config = dict(
    num_hidden_layers=15,
    hidden_size=640,
    num_attention_heads=10,
    num_key_value_heads=5,
    head_dim=64,
    intermediate_size=2560,
    vocab_size=33273,
    hidden_act='silu',
    norm='layernorm',
    norm_place='pre',
    norm_eps=1e-06,
    positions='rope',
    rope_theta=1980.0,
    rope_fraction=1.0,
    qk_norm=False,
    attn_scale=0.125,
    bias='none',
    tie_word_embeddings=False,
    parallel_block=True,
    init='trunc',
    init_std_qkv=0.0208,
    init_std_o=0.0,
    init_std_up=0.0208,
    init_std_down=0.0,
    optimizer='muon_variant',
    learning_rate=0.00797,
    lr_mult_o=2.0,
    lr_mult_down=3.0,
    beta1=0.93,
    lr_head=0.00603,
    max_grad_norm=0.5,
    warmup_steps=200,
    schedule='wsd',
    decay_fraction=1.0,
    decay_shape='sqrt',
    final_lr_fraction=0.0,
    batch_tokens=65536,
    max_seq_len=512,
    doc_mask=True,
    train_tokens=711100000,
    max_steps=10851,
    dataset='wikipedia_en',
)
MLP neurons of a small language model. Each row is named by its layer, matrix (up: input weights) and neuron, and shows model dimensions 128-383. Each number is 500 + 50 x the weight over its row's rms, rounded and kept within 0 to 999. Numbers have three digits each.
After each neuron's rows, "fires after" lists the tokens most often just before its 100 highest values on Wikipedia text that the model never trained on.

L3.up1365:572457583500467537500482545502552501421462490479492472504521487463581483541378470471484452551521522404416550583475474507487534480630524499464455479554563567504548490432487478514515557454487520539565442425572513424526490477570443449481532556492503373471567518539467412377533515543482540485572530503482474548472467473476475535591513477498505424532490510512394452479504446518470502513415476562485523478531420509527573391555510499471454501469531450491500618429437439441422462569544487432520523461395443571485434534490531502468451551530539593456457543517502576484628484564541571490416525536521409499550458469478485565455543515518454408651497533394570502480621453443537473546535503430446551458513434577522519545511534549463510348476467498520616521564457536484498560425526572
fires after: " the", " The", "\n", "The", " a", " his"

L3.up1795:466478526482534525577487538448535490511439466559570530491471563533547537488473518428412367520576477499509521511561494583495550532388536495534472486417462491476532526516499464535518533517557443451492492454524543473450489446510435474483503484525663487525485498497429503527459589565555551501507544493561471473510581426554425500482495559602432500522390493617484455495516463491520501499573529537407572453465468543478417481548603426528422487493484497462463562481442505492426501517574468461501489517445502545478532440522549561490475451447526483555596616484473454478533459503559516465507433523486500531368533439443521543489499473550424467506491486537417524431542575532480474541410543520386367414559466487551483491549533519510518482533487556454577484570463499521520475499493475
fires after: " the", " in", "°", " \"", "'s", "\n"

L3.up132:505583537553504494483595429406470443514539471520464527518557529459550554474434532453473533510544487537546431505531448556522470493552457519499462523437548536437500488505500523459469458493498561450472488541531501454457491448536476507518472549596485496567482413446465487474478556551485469452515419496526474469514489513474595445601512576489557475548586542484484491459576593418575480561516499494535522519483545552498472438453512415516449534544567537587511509600496519478502569554544426526508378482509479481555534461549470513575513441612532503543555482501506493493563540524563517522500589535399571425589472423485512451504502517482527495529601408666478525497487504433479537481469470480471425501526489465544491515479488554484440440494479510512475510508517479509585588485421513
fires after: " (", " \"", "-"

L3.up374:565521485511467478555554479520467482541493426486481463441435499346509447470542569539522496441412587487589484422400520474468460488487434512490530553521477524539528468543476526522494597486472577436560409522551485564465529508515498522525520425427397474569588435445490416445439472523491393551577618519577571533458563573513471510466510595558533406530539548533493667507483549485577498538497463528573515527553456456579468517617499516429460541436479442497457584546581527446494560504456525555421589464507412578527520531511481487567530446529453448459537444563524442460468491517509437485589472427572468487426454473473518492558618464435476544523545451515553531580467563541515430503481462576457406521543537486478433428464444465486488452436569475403555536423470538511513503513485511
fires after: ",", "\n", " the", " ("

L3.up2100:541498421526464586505442614549576522476492507486612465534502384495556510469467455483578436597484537439450413544523531464518399449454475531453441479520478495537483548536486450549494463375531616564487520525527494424505524453459508487487406502507509515414457478447526419493539437485458483499444558483543473551502532475508504380516433510448415463468520537489524470444473515498533511416526408431504527544496567457462510444419472439516537559498493480474475582445582457463526548552528472547517525392476508570474455544510502537547501462503444483540481548504504548492494502534482390490529423605535499466544462458582535474497563558545456516530427578522443575431487496465525436516482581455513433480484380443481539449556487371462441422515550577476488481519523541554551524476424579
fires after: "\n", " and", ".", " the", " a"

L3.up312:459423422463536541524427404473521467510525523468489458435499505420443394565469512496502474462467480575493493539599529513519469504499514482466499533464510493451398433547581492443506535486491540376478465534477469438468465529524548550422455470475583433545563397521511570514511479478432445556474521494474518535614506560516508602536444486589520399501546509503414528450511545555556437488463550461504511493507458497507561479460580532443476499534508405453495446527598441464449512542464529462411425487483418498516494571536539400502428515509526513464509361542528407489511503428531517542456551498485488578494629502463467508522553474449513503399434519418530609532522526451459493510499450540511507581443544476534484542487453477465458528488532558378409478522535545570510482451507474
fires after: "\n", " (", "\n "

L3.up1959:506521425477553524613573430457576484539514538538410528420479457401544509469492546589510477584514471531481474520515456518537451503623525518503455513450496541483555434465536475532521506439534379454491457419546369556530535465525467474476465425427449489495419502412535424493394562523496470531430456577508528546492541500595534470474456463545503470515465532489537561438524516463556492540472501515561527534564483545470501509493512476462541440552556520511490565458572513388568456547553558481480487444455569551494559561544496472510482467462525487545512425480425438505443432440501415364501450553458504435469504556569497474557597453413552540551462496509520504526503578567515532567565496468491478428486396566534489587553534438523498504377415550404511600486489524457564528474483479
fires after: " (", "\n", "(", " |"

L3.up324:474546520482569506538496436548524428541503485548560419570477479374506494525431492536509469550570447469553469466531476514542523498544588481467494624445489458450483547507437374557485528521534504457511551413461503403548509493459531511502498561602482449442525557492546500490483474546512529476534500476571591510566545535512507507542610472431421468586439562456484434527598481465578525470480538482529508489506480505472507467497529491614502534541423550609500579598447388554499598558449498472449409466546501591497533465553451507473559506489505490500491469531473535567505491509524526492529467542499448411433511466525485456417482503433535531434666512603467477511422432529516499443493461416486554496569399434509467503512470544538506474462540557481469497470597468449560532481397507
fires after: "==", " O", "-", "===", " B"

L3.up2295:548465483557500504543431501522520527477512497453498477527489513393567587504418472464608498642509413472528460534476492488472558470510467541527532517428503381463502474544587508512515486438483559584432456464568505485505475410507496485490490489394481442469508455469432464534589534547536540480518502561510482526534450470444450505557554494529479509488522498448504582434468466524496473507564575512567533566522502460543448496403519426505477415553493493422501569499536389473446496581490526426525588503498534470555560532551488514483462507522426479497513489571416577503511554514581481464487475521468498420594582486528561560467416500488522446517564526593507513480473446516525477520491442449529594471470536504392473595473454539565434425492507475480438505552420454532435448521505442
fires after: " the", "-", ")", " a", "\n"

L3.up1193:549616515423508565498476506487556520583518473494427495467553518397491525463477410488552509510453508507519501484542492443621479572540525538533493569564537494454482554500448403484442559496599539580505466473543498459487577532530445513535526558479510346541532521532642452512480554522509523456481439485523547450520451511538518539444566533580513509509533536580541428418559549553496414361503448556423493531476517529541465508511516453543448438481591463428479607459576509558501524557499467416437484522486587484571456504513492518552455455523506595517545578433498572477436567523468519537483502557486583502485499523485529466480513485428542506611533604570554492457460456567421499480403470470373443447518572455494404518451586440535563445508446525496475514554572521545508616378582534
fires after: " the", " in", " of", "The", " to"